MLP neurons of a small language model. Each row is named by its layer, matrix (up: input weights) and neuron, and shows model dimensions 64-159. Each number is 500 + 50 x the weight over its row's rms, rounded and kept within 0 to 999. Numbers have three digits each.
Before each neuron's rows, "fires on" lists the tokens most often at its 100 highest values on Wikipedia text that the model never trained on.

fires on: "n", "y", "in", "ly", "ttle"
L8.up803:462553408530440464494492546541531575459573542484512554437590505562484442514586400455465446521378528481471489448476424540554498457483479477480503553516486529434419509500434496491534448502440495540529491489549493559452512466507445499540461559518506457635453560437532425505463616449570435498

fires on: "all", "h", "he", "end", "and", "ll"
L6.up1305:520505439473476582526475557435600427468539521517429496474487528484461531413502506444502589501426566541434496480420554509550495509396445408526509567424438454504508559580554523491477449501503444432506556454511467464504487417453526470568553484430534527493531443562502517543446578457450418448

fires on: " /", " from", " la", " for", ":", " as"
L6.up511:532450523470554494424472423502562535578500473452512470492486484464471514621484572449514511467511353495540503545558474460428501597387538513469492535435484455424527471504418487491476590523597387457457463601490430445546444556511493483459471541494451515497550574547542509484534495404510539506

fires on: " ", "se", "or", "ver"
L8.up970:523463548484423541550440579483476492557406587456504446468538434516455569457541562519516457492425474536363563522550502448415514581549495571522433532562483618461415436522504461460458530527473516519535470508501511518522472550496484612557540444478480454506413471536432511527521409522508491558

fires on: "er", "é", "ter", "ad", "ta", "th"
L8.up99:465583633562446512456481530486526548419475487459527512459542409539518544420486518499513476466406500459464450536488448444536549529582496561530448457471593570529545517524511575543545525541468470466482501512455533514506592545562532412516552528543521450431412476522508550528439551468570509539

fires on: "to", "de", "co", " de", ";", "D"
L6.up473:489480425497543484531489469472510372448429519501526439527502573508426386470543428438486455366508478551506463588445397530514565542460542539490469533519398464516473482453467471525507494485507570494466449471500448462595609451521467567547490502528429512425552569453589501499430489483556520501

fires on: "s", "at", "ot", "ent", "op", "pp"
L8.up778:467605419527534586502422524514492510455520548457453475537453556398537581529475477487437450465421583549511568493427467530482511507581484502431429480471497563502515540582547441454464451666547484473516519429552458534520429504491531494506511487495456515538583416494491520480618636570514484453

fires on: "ar", "ard", "ca", "da", "vo"
L6.up323:501520458504511407539585486447526515416490501448550414478445516424486503521487459467483437518442526473496525551529484652447472460488587524457489463455519616496437520490403484436459476470417563503537516477455559401549577620472387485564501514420469481515551585516538485384519544454568401576

fires on: " of", " st", "unt", "pe", ":"
L6.up412:471542476458546507549488583480502492550541455472489480399505587572452466453625530506517474581511509498475588497497442448505553532514443565399423391503433433453528536486523528393439532500471468506533505458482491483520483539448466517534433588537467464497535567533493565452486542475432452499

fires on: "p", "n", " Y", "y", " New", "ot"
L6.up1167:512549479491414548563473504507545507505595503440507474481407519574574513447515428520502461589452522468495567515464480537580629503531541445421534453507517614520433447515515498393512536483467557538502537483473507475506512516491446485451486545551470475566571517543529425525465503520582489586

fires on: " was", " is", "C", "oc", " She", " found"
L6.up330:531444561472558340471476530443486538448486497397537480424461486596550489420433471552515400514543573366540420548499556484564473498552601506506502489467498573506497499600538469498419516472534449620525602431499515596451514514510398495474477431578495444473527478513567535439577450404501547529

fires on: "is", "us", " version", "ition", " episode"
L6.up80:622412460542501553524560473569397491515420600514561457456413528473457441514497431550499503587547522469526581477442515591551492489444510543470440472531446449505436500549466464433518526513504501559458399568527488547536339544413512542475474508625603577585406508557476492593582532531452464584

fires on: "q", " Th", "at", "han", "th"
L6.up885:404468568469482582500502523447567519558488513481530495484618455457504565482438463432527510509518487457499481474314509526562544516537533491395565498513534452545537434544493508483565525520527438544550542502584390546627431461479546477413452501527425573448476502556527483564399490475447530436

fires on: "ce", "ne", "-", "\n", "ze", "de"
L6.up1016:569580452519530582401366501469493500456473506488538492518495473570518487498480471509562519412449520504560440493442569507529537500448431554457450546560525510489522452551472422517480511521573566503547470536601501508513475479442584572489462452492451551526493561483509490548640514493581544466

fires on: "app", "f", "equ"
L6.up1097:521413522517388442481516434557462455523507514588448479458507402514437499436491524506534454489463532541516531504483640508414423530555534475430442504556553580521471441550498509517529476558553516445426563477525410516499409469479479660554531580484555502540501479512516469551532565413503482522

fires on: ".", " S", "S", "f", ",", " in"
L13.up393:469596540538493466486483544498506505445501446397481551508472483528390480559538562533560591562569507468496568484499405431542550562472500432436530541490442505468463451535420432540477529546493415537510447456575398503534531433530535527556469559441508499522477438509471481574535583493474498523

fires on: "s", " season", " year", "y", " war", "land"
L8.up539:409658489472557536503489424458477534411458521591515397560492524487495485630563407525548558505416458442449437543563541429535498582531552482453529522506434637573530513516432479501538546555543528457498479569528494527448465554445488390492563494483580522480551525549516512482505529475460435414

fires on: "ma", "ol", "a", "y", "'", "se"
L8.up111:531610458510491451477568512542490530515494527519505507482474476457523495485428437422585527513423510533540492605544400497578537515564526565555491473485467520494532520530464492427540464485549447427509459577573483520414363520531623537501495552490491472403567486531494503468463594398452428486

fires on: "at", "round", "s", "sh", "vi", "h"
L8.up734:532535449490484602478406511500577505505547521445458553456535539515445541496484584533548488492378458506535470562545444432624460505529541529511497554482531454490474508630539416506564511500462486427568567510529535463559469462523494456450522424487384522543518505473460586423568502565467539516

fires on: "it", "me"
L6.up814:592503564437393504621535536447511491492485482443478502484586471531503485419550504554557434489428533509511527455443528496516523494496487590488457453409561430462457503531551543529517432509541412488509476463419520487500482535540548530518470582431412467454505536486476499551498460529445396552

fires on: ")"
L6.up1309:486512508547420448499448437491526478526508526492436529508432434488532517477437545596495439594473421445474494469462508474474556450435460444598442489465506467550561452534490526513437540465484438475480551449569434476457475517526481477471545470425498477514514511484536584488573495471497601558

fires on: "lo", "í", "á", "\n", " Ri"
L4.up24:428511436482542482493488582456507468498564469465498543529567480592405443524427457454438418519533498541557425556527517522450441525463501471388519547539434527486495533580455453535529510549483515537617474564458473526516464494466479386538500603476481508543489524520451473573503528555601485490

fires on: "al", "ly", "ical", "ak", "ous", "ular"
L8.up377:423486469412498520505528448508509534551569550526496568506450578483449532508511617519456478476509486453601463540499539479502480441567614612510495473562540446516521458451516383495573548535413529559493484534534457429524399530392464416485504482536497480476571492509419481548500505521506513557

fires on: "se", " local", "ign", "ish", " French", " Royal"
L8.up282:572509470423484544394532476485523429514507467500393519465538417458451453492445428532633442520538582461544484532526471503544420474574417492492550584485570444516427467631496506492456493569508456515578496491456470500407435522472499528517596511486504508488491359511461454518533438459589515599

fires on: " more", " term", "|", "ly", ".", "ed"
L6.up840:503545482412521450603455384497526483401507576419432459518533478463444535512515500433479532466477477395461565498519382485503464491455520500499474544492441449470402494531524561482476490449508575499496509517485432552535599442549540473520650419514557457554479526465506473482476394579491563581

fires on: "ic", "ig", "ong", "an", "and", "ing"
L8.up82:508408410493452558445493492535407476509535551500532541429539486559504525521471483473404482551492571484420476501573569449562429429444425518531502609541484460567435490575506506483543447496552487615536448550541510531500499463385573486475477519503552544470459560496550508502507512433504431516

fires on: " which", "bu", " Ko", " Bu"
L4.up4:493516518573420523490553451487447567463449485455654522439469500580441486474501533502533496471569597463526537495435556494557500475489532450561419546512421536485452459569560551551551567400426442450458538490598569408493507481471460498505498511442444525496456404568429579489545519488492511442

fires on: " his", " her", "'", " its", " their"
L8.up663:545477394481579573479508468523502468505532470455533505507459432604494587526443568428436532553482447483523482516479460513540558533475441515516492604478498503542516526510479560498502441446575472451528485566559512455538544435535449518528447465595545508524400521494569516526531480595477494520

fires on: " S", " K", "s", "S", "at", "ut"
L13.up1242:519601480592498525456375506549523413461446478419434513489510502464522481523544473434563445502483519482527478537452514382483492401474454413438534583560439472468517503601521463559464456481506443514472593438511489497517527428443475531552545536419464457554499521563551453569534467500555473463

fires on: "com", " Com", " =", "lo", "mit"
L8.up863:451539522498510465454535481505483590527543441449536531477511423595532443531454408518523487496395446484473467497553417488536578553595537536475487489551613541595592414485510538520495407504577495459476512543475475591499480545444448479395470515458425549463561477409584444509463561562534440501

fires on: " for", " by", " /", "qui", "ot"
L6.up1334:442527512448469469474568472479463487508495471477550525480617472478502583576511483586430428563437487454506462502551541480468596556530595432581584530504520509530568504574369566499510474543529419508522512506438488437449407602480520499525406499418528585551577490548454479429456473458497519564

fires on: " |", " ==", "==", " School", "==="
L6.up369:424579519473526499419520556467432552573528465449506527469595468524479472606504486539490509533446440575504502603438473517423486458499505445518505488494470526619466507425496419570587569437566505429477424621504507475579572472546481440421470456520498515540508608498550535451483565481499528487

fires on: "c", " century", "vol", "rd", ";", "ul"
L4.up1422:544444550501563556478435562498507482597491481523595566530555489509477505503585481540590461626511538429473511440471532405651504532543461571524520483466482539498487588504464573500586489474567448531447498443454515545508482492543488483467487491517525451499544487537499414539526432517496518441

fires on: "de", " Ne", "me", "va", "aff", "ne"
L6.up1363:548623519580465480555588483458492433502522500441441413543519497549636585484495504463461538370441527548508386509422484537593574411522464630526551474523471515545459487510463523416484550454598462470507540538470521544474559468419567546499485436426537539575567571528478436487618513446502555538

fires on: " w", "w", " W", " the", " 15", " 18"
L13.up775:525497457492493436502474522514550424451474499467619541448589579424399466466488495475500531557452451494551458555528544479459518573553473414463547423564464524521526493493483507479529493413492541491513486478408549513516516562432545401496591475453529564523444449482484482522414523516539457461

fires on: "re", " is", "qui", "or", "gre", "es"
L8.up1349:401459505408528472477480539512496462502503607564558473515413476549501527563518565518444380513508412581530482442481526510503488514490481407466548440493556476516533563440555550497490494523502510442485503522448456522567488514447525482498512545483493472462427453500509550407479537470566596560

fires on: "h", "ce", "er", ",", "do", "ter"
L6.up190:575545551523490487423487655469495453455535600484516469440576548444428511564521454535544573508544518532467449541449452562501492482428502481535486554529510527441516490553467466476506466619494499584552555498498452512419463431448468626506501420506515508475516497561548389484525464510560512600

fires on: "th", " Th", "Q", "qua"
L4.up534:403476430475492503410481552492568502543517504505514581488477542510516499451495522505534399551440451518430461415411477498558504587473413419488548451578523566475576472598505563529539492495547450503490571454594423519598433498485516527451578486498448598475592452459477460471487443464467467438

fires on: "w", "3", " made", "ide", " —"
L6.up1289:570534469586532461576471540473439480511394479473593430475518452541530568532561478472488448472450594470440420506434667481396446428547464412469432463419519503473536520460530523505540471490561406514461498519402555449551525565401442424498558556551496530491499484586544569503560490487533506446

fires on: ")", "]", "se", "ish", " |"
L8.up414:508504486480467488442484475605497494483517489645486543473547495508526499443501496521550419478455533517536466492529456440498525523592433461523444507455456505516477465463500464448460436487527478493603474509499508552498536495492571495447456473513477476421554446479427421597610479479623503474

fires on: "ant", "me", "da", "ma", "y", "te"
L8.up1203:523538490440471481537454563434489555524503501558465528477481504554525500494394490494526436494562458461488520492496548544580531569492470457575451470437431469499456510577496470513533440462494454608382573490565565504507447559540551496413516571572475440594538559546485437597525443447549473567

fires on: " inter", "ter", "er", "-", "ine", " Great"
L6.up970:460489606543504568497477584577524523473554574509475487459543547544545494453434366509503461536453450482471519529489523474489482656525512500472541458460491467461550479539479518514607546547467493529466437530468539351404563484453473528473571498607479470496471483563453619426452559446489420410

fires on: ")", " not", "um", "cu", " as", "min"
L6.up948:549412450540462447443475440573443529545486496602452526437463489485443560514475471614495528593495546437506554477527489487566426572491496437581452534464468552551481450449452483434456446471596441485457523579557426550454406466522557456436597465575545513625457552482550463429579585489528488468

fires on: " Qu", " vi", " Vi", " qu", "ñ"
L4.up916:413531415560439490483421468501548475500474574460520523507523488515424502516508520501497512603456563500561565424454533459471430462568440435507464454524481492476507516535504542473464544491378448486490490520485523551418503486412489389518422473520409485562383549453521554452544458527543602514

fires on: "s", "und", "min", "t", "f", "bor"
L8.up155:477570399444438536406487443535395552469549476520494371475556432483428537490446577482584472570411466490468533482517346529398509531546630357558554533456473564455471519516536516541491489481424416473488434484536442488501439518559581474456448519562510463630515511501526457557550446409536494535

fires on: " Ra", "R", " Act", " called", " 18", "red"
L6.up735:519455553474499425487420515417475511536512452574471542490428477476606543506457412471479483420442423515485529567400586464506481478511548606417404497456473500534542510530485543508504506467472543488462541538510603513487523439573516435540558465450571534516477441454596490504474498512536462574

fires on: "ly", "a", "ance", "ally", " so", "ing"
L8.up1390:492545454473596454526591465587501474537390533519466521444570541577532564370413477540534389466504484478543389508470459539507423590510540510421481486467563576475503488512484464514376454474608407436585484492497519548479444499473466437579436563642505495407480470581480462524467488583554496544

fires on: "\n", " |", "ter", "age", "ute", "n"
L6.up428:460490579531464538563484471550490503470429539521559516470556563480396513536500538448442534449482501556588434507462397593488446556453525545538499661519437500511569462518555525490404550589452505511547465454392517409536514445447482518489565566526490463522412479569536480476498494476576447522

fires on: "it", " Ka", "ill", "rop", "y", "ta"
L4.up1376:475582514480409482566571584450481469438455477484554498478504431443418490459479578512461481438477482511636568395513592536591505471510583495470451548517597446438458557542476459511566472487536500555482497575408442434530481550428589578527574549559466546497514504517596485568532423423502481489

fires on: "bu", " Bu", "ous"
L6.up274:503488497546576485498541443555410581397391499492563504520491470582575487412446538503485493482477532473503476527454589504526597467601556532468506530471526498444430498543502522479500534537557523458501544547553577507512484604536500433514450468508447502568501462516470566452518578520545469409

fires on: " year", "se", " same", "on", " de", "p"
L4.up1172:507544399512487522516521469486513469505524438480404507574571562478450452561503502508601559479521398474430506513528506484523464575566597491462504478551459485455524531474510320532540500475444493587490466482502537585486576474563547432542525533524482522509445492440538529495511530552467427521

fires on: "on", "mon"
L4.up987:499437481583473566541384482522443630395542526411520471563576425498386459488495515513510573551564489434484447480470477441527461521502538419499468503568528566504479537539496474471526563505541447508427514441495475506511482535495539408450470481435575523531489448506513501539539529449530508512

fires on: "ve", "al", "ance", "ce", "ing"
L8.up1181:524493464515479521490488501493459452577446459509644494376507507575407507556563519463436543535465516483386584567511525529509487522416449622451476437547529549534469489530451500535567554575593416438467501532428552500530492582491606522520506517618541600473501500471558479533536468477531507559

fires on: ")", "]", "le", ";", "er"
L4.up1435:476519500456531371450454418550572509507435514487526534531482404495490426474502609496565489514452504532458530532538585409454580451449586465546453418540470475498442416485569517466549447485555504396452540478561496433513455558538518474458492471494547449487536442451570513498520508527531563518

fires on: "ll", "|", " visit", " Port", "all", " join"
L6.up1221:495504483460477555514583517452558459479452484515490559443577411581481517449562555539494526482372476564385597509505521536496584504446494555497517565554461439521578571533532442507448365551484482496509482465504517501495484529462516491484593498563585544545555494408477553512501534560487464497

fires on: "ing", "on", "s", "m", "amp"
L8.up1459:500470489493457471433483515506479487541523521536523448518584476583490420519482449483521521484499515380456466524472496541515432582448503461518523526434504480529532527486531550452509568463556517463443495427584465491573470552545566452503536468459554474573481422554517461497536437481451598519

fires on: "born", "\n", "un", " from", "|"
L8.up784:541556611532554522511521470421484490434485484475440453434493514537458580514434526425507480541424540507439458490429604502538471484489525487494470511500499493385511484553603520501492459485576519511489523523416477509569438532521512537586434374541542398332519474472590494626501532519559433514

fires on: "il", "min", "ctor", "ver", " Union", "cu"
L6.up488:438502487446479459508461514454507532615481429550556535480455540548443540528521474499518439550592509509536521520446475441528412470511492497567485404492515546491384487441403478469415484408558558420472520528486525578495537583515526494522453491551449469562537515576620550536536586446554417410

fires on: "at", "am", " bo", "ction", "der"
L8.up336:562506487392450528503386550545581477517484498448514548600491472414426512426460531515470485478470436465570487523515542464549526554393455464447531529465418528575575395534496477479486451362556614517446473483627478437535373501500504508507519606489548526542524505525380505511440493524433482489

fires on: "ar", "at", "app", "put", "act", "or"
L6.up344:502491621471480470453476451525507465485473450469557565494532516515483609518504545561435430380434613463533521423482570553473485580468484479410460508513447573491606506528526539428516519510521545427499501504440509519527464564496549555491491574491587471516447487485436550462534538427425546537

fires on: "um", "un", "pr", " un", "us"
L6.up663:466518533507441489518417443449416557456558573585517558501526506598524528459447355556521474419413552523465507505531455462536417530570554490504479496620514536484469473496465494482346502516489549441496536479574413430421428520462574531557573485392499565467486500506492445467487441527493526478

fires on: "=", ":", "Species", "se", "ation"
L6.up1130:525475493491526473493468544470447494555535493404508420495544515495433502526564564480549497447559506611564484459423534497521512407470526411501578482500485473559434524426470532510470535556498461448522461432568496409549490572420501507524516467426418553534473502656588510504473566429595524553

fires on: "ar", "re", "ation"
L6.up502:492492514485482495478464535543540469575522589512559470547518529542459575481497560528415476394487448603531473410426531447468531470469573465502502508455425492474497531508498544494512552516443529459490496479408529502522563568478569460423615523463547467454562482464548567507405523477594565533

fires on: "ger", "g", ":", ")", " Ni", " Ne"
L4.up1110:488528439492460487507481453520587519522454512538459462444528576464547534501511466552491494585523410527580483480470551389499564481428467460528514517521547532487461387433521552477535464581493499489456496509571487561489581464544524523421551488471622504550542607531544517567512514465524508528

fires on: ",", ";"
L13.up33:505481483504490568555493557566486498485530611529452516518466489536506538476509456496543531472420630452494547455472547496581588550460435554517458517481477489476467573531469511518487632465481381504548570502431462525503442484449504502486433504532516520437544595506619432520558462452501506450

fires on: " Na", " S", " La", " the", "S", "n"
L4.up1320:513551481504535545503469430440494497498462584490472475414407483541475426540581436544495447485516455472550461580481540528480535478488457477517552615420541461528490352604550565528484513442488468428543477425585442494446499500521443411451526496550529435466501488562509503480495419497518455520

fires on: "t", "at", "ed", "on", "pt"
L8.up937:522549495516574476554468539477443541503516556385463488623567390444419458491578436573522442457537496553592533473528505456575499436492510437459388574541474547559434451470433520405500454496470450538462493437503429522532463534439474421570453540389454546564574455519535524502479473521540489428

fires on: ")", " Ma", "bu", " number", "min", "ish"
L4.up1510:533539394553503515444347548575424439570471537515507463552477472427442532531473533572509488610478442500581523470499536527407577566548450485474577521439455450507531416498485421505498584539554462469427569507524486509551507525492492336436539495404608435519485494504532539428543486413565526606

fires on: "al", "ro", "c"
L8.up123:559536438445626387456542510467480439468438498505518457477525510534420511551568495543521453529509497503440518522450411432555427547469493447557442482530530458503435405528500479455488581572563500478468476536500518468472542492517490516548529590553526550463488572386495510497480524484593494575

fires on: "ine", "|", " International", " Association", "arch", "app"
L6.up636:519454530581484589479601552498477493487487380476480514467495493447462492488538522470478449468617500506606571510570493441567532487500526500468508521569514468461531537442581523406602535424496489401523499506539487539472600489467517497463534483495441437442516426361512541550565509443440460490

fires on: "t", "ur", "ut"
L13.up374:430484426515437478456538527524469506536547487517468474461518481531543505411468431495486544483622414596514461548456516485596590536453459501459500460515410583445525481406528482465491507438559526451460513539567513422486560458512533515500534549505564671505458442524493449468448533480548431494

fires on: ",", ";", " left", ":", " S", " for"
L4.up1297:498509491510519594448491465554569439554400506442509506647583447461516463569520527473484483506545460501540493491532568542430484489474501498515452532439546465501632525478442513537531563430498548478485495577491449420533501579593570478497533481387569546496428470530459508584499470475577494498

fires on: "ri", "lan", "í", " tri", "ran", " Ri"
L4.up626:443547496530509485502518542493450476582492509536491563408463511543429431578532464489503479520451410524592491649534420528484456445485507577399465547526514487580544603605525434553499493447456401473623455566471481554375511483459526490512517504488453493511530436471533528422513498536574454466

fires on: " as", " under", " by", "===", " from", " against"
L8.up672:535530466522543464490421490485570463480445535496516410433444424494489532465574483462513458496416521429586483465575402492453498492412511485480537514587505467457453562599490384483526449517583531570473513555523493543461434483566508445605512547457529488485523444514567490464526468462466500518

fires on: "com", "op", " Com", "th", "le"
L13.up590:398526429403460480527522468433455540530506401466526509539463512467475487524439483467553540471566557474480545473461515490590486569535464583551434560562519495608534497485541547572429459507428468433549559473554557546513406504421431452467605515504423530499567572478502487461485531493527442505

fires on: "ry", "ion", "ci", " so", "ca"
L6.up546:482494526486483539449442549412560557562481395414526511449591592553459517467452453649504470440534467485530475496582482495465482527465519494512443461519446493511482434504530502564503521525472456484476486413580527498390497478497444530477502545500471569516500518485529557523423509496501434509

fires on: "le", "ation", "se", "tion", "ction", "y"
L8.up544:426573617517540457521439480499601536477468468489570445513440465480472508492508481447450477494514526495422504499495457498516553404523548380432434509529495491459497547527526489470460476586523596622436444539491511465476469442485483511437519478505585489488504522481503472463579563518543552502

fires on: " ", "\n", " /", " located", "|"
L6.up1454:545413595515505506564610539554438504368539547462546579480537467570478440533407534478426361517454512479457441460454476439500453469439487486570501500515489538407549467621509509567495500504524470487555500475463475463482377498503434497559518519423610526370506476483595466536539528557512493546

fires on: ",", "ric", "est", "our", "duc"
L6.up1181:496472528385436494530575445513461450469525499528451440471484468526478527461513426517519508529522526532585484461460503477546426459542429465566491493505438510546576428477523544452480523507455541543659534585576525480485479587490556512531423524453447515543426559525534616409512511549561490456

fires on: " the", " for", "A", " her", "t", " their"
L13.up818:504494463480600502508569519459472475520456514487444530545509496490442560502403538593480448560466469425522502598545421559614510584469560532522493518581508513552568531469508516420527569515511555454494542455566522497503567489501381525574419465521542538491536493460545519524545443579492460534

fires on: "s", "y", "o", "st"
L13.up1016:467564482456560541493395541491524529465453562563452493518455537537560428537544597466481515512454501538339474481541480455612428486542524505462526543461487496534506561512487477462577523519574495547476562457524486498457447465450390478483533538406452477478518541376551531481507505521531544432

fires on: ",", ";", "for", "-", "\n"
L4.up111:455510517449495614397454539542516516464487391518494581494612413482452485474557517510437462485551541439485503561434482513537499526488506440506432494478470421523610516456461474431545477523516499455520500491405458527414484445538579566491552505440453520507525492482452473562453476497543518436

fires on: "o", " |", "id", "is"
L8.up1494:596437555425481541546492442480465470495444497547486539482500413477517538577495391472530574512474540517519613447487523499508463445453545448535509556403359623497410509450482486551532536524512477457519463540494477523519539587391475519513448521473438537481568445536424544468482545545490492553

fires on: "di", "i", "ic", "vi", " Si", "bi"
L13.up162:499399510515508496521476593577516578486522535480425410521512538507497563478501498587505432424424555538493459478446515443491586591428487604561484490537503501498572465500583476529472512528523450487470458528463581406415417525462497515557538518424464690413484527474477485497464479434554475488

fires on: ":", "$", ".", "ed", "–"
L8.up775:549431569495592454462385465479469476473514573476440437418539555452469589542459497529479507510436501500533474589443439497589470510447507466434433553463551422527475509496513507527580432495429497563426475513450524450543490497484577519548571509528474485507475595465487532478535444613514519504

fires on: "or", " her", "w", "ir", "il"
L13.up158:454479449518562475506448505546499494440515471627451505511533425571424498585483490535436524501468457535508453532408474496523519536566510496475530565547540466505456551486455381551377492489577590559466491532524595435454392551432486406486523611355462570506444637500480535480523552493515484518

fires on: "un", " Su", " su"
L8.up88:509414482604427433541492497526472499514529556590511476418512491514475526427517526479550522471465487467552536477448405505449413478438571508514573454548524538462409485455491517551372546438526459474548419516523542484395474510474466542509663568516499512390549555453382476395538440404467464581

fires on: " \"", ":", "[", " |", "od", "ut"
L8.up873:545555471438425551564445526481455458531514609504500506491403456473474551470497448471556633535596378471554486543404467469539488606520562479469474507431446436461532612506560486428579544488454484440444450431595485519487481491460498479397512598520453609509546446574487527577495548436529491536

fires on: "-", ":", "p", "id", " |"
L8.up560:462485568528430519403544432449448478408475498531436533425567427376527490550547483381523460438489557495464605474499522417505502572579500444508481394386507501531435398477565529591528604452527411436458575539467544620441552575483572479465421516468441474492596504536491486447454465482477446491

fires on: " the", "ch", "k", "lin", "r"
L6.up1197:499535552432486432581451584552460552434499469547471539529615467513489423518589482510532574492519517540486436532467577589517521490515561586494460504474504502539503549553445554528541509434429531515502509413560459434471580569453540534537504520548569502470514465519387598494605552433561530482

fires on: "lic", "ric", " to", "ight", "×", "ence"
L6.up617:475510501511552448587540588428529571516478598503577614482499460478498498427514542528660522528501517479471596538489479511438463446546459520501481501425510441513626579561456561485450482540472547399474526499531493433459472510544485455510440495475487463439498491512520528459528492511490406428

fires on: "ment", "at", "ction", "ship", "ri"
L6.up1191:522468562424557487483435552549540474368490536529567532522506551429465489460417519478522481435554463479550404539516466507457644479535447522391495476517445537563492510527548452490522448453541510542435421528505492442496419507490563420499493599486471480494501450506522584479467467467452518475

fires on: "ter", "to", " |", "ation", "tion", "ta"
L8.up1395:567504532543461550513456594525444592498381490479630545491567484538523441550524536520497464417443490507509445581465519560503392509462441473640540495488432482543506411430519434433549535515463526556530485474448505558488480517453503521570462524455462492499520500471589503458444487474516490605

fires on: "i", " di", "\n", " so"
L8.up526:496482472512490525451513491367425517531328513436496450476490573434506407543474494529497573480519502534502473591594499495491537441509494528501499421476535419391468441410503489543412461457541432537546430491569476534465565467466479431494472550516504542482627551548494566600439615526434441459

fires on: "gre", "D", "ion", "ó", "el", " de"
L4.up512:474506400559573470500483473401574390524478640439558496424524510536497413486515453513492477500435469549478489458509511524499459473470592493511492500507514522437567456500512509456466501489522529564520445588463444551519569523458400531489477486477488624471533461438532404522414526474413527478

fires on: " L", " ", " qu", " V", " Qu", " Th"
L4.up757:549538510534451520570485471464645482497452516574514514507494520512409407492498591468479545530482624409562472430484425488484505589482480399546425427513547448473501556487463557500492536474443427531462462510508577513478436452484502547573534489586517489525431538490591487563495506581554483427

fires on: "al", "ally", " and", "Species", "fe"
L6.up993:570454501510490605432436386419511400534447522484566505483476492500445522450469532537514445546516593415481446524540522455522494515539480468457528458429506557556609551578413474502559478567498506527513542414564456549465556518425444577445407599458541499482483522551486501419524527478522604472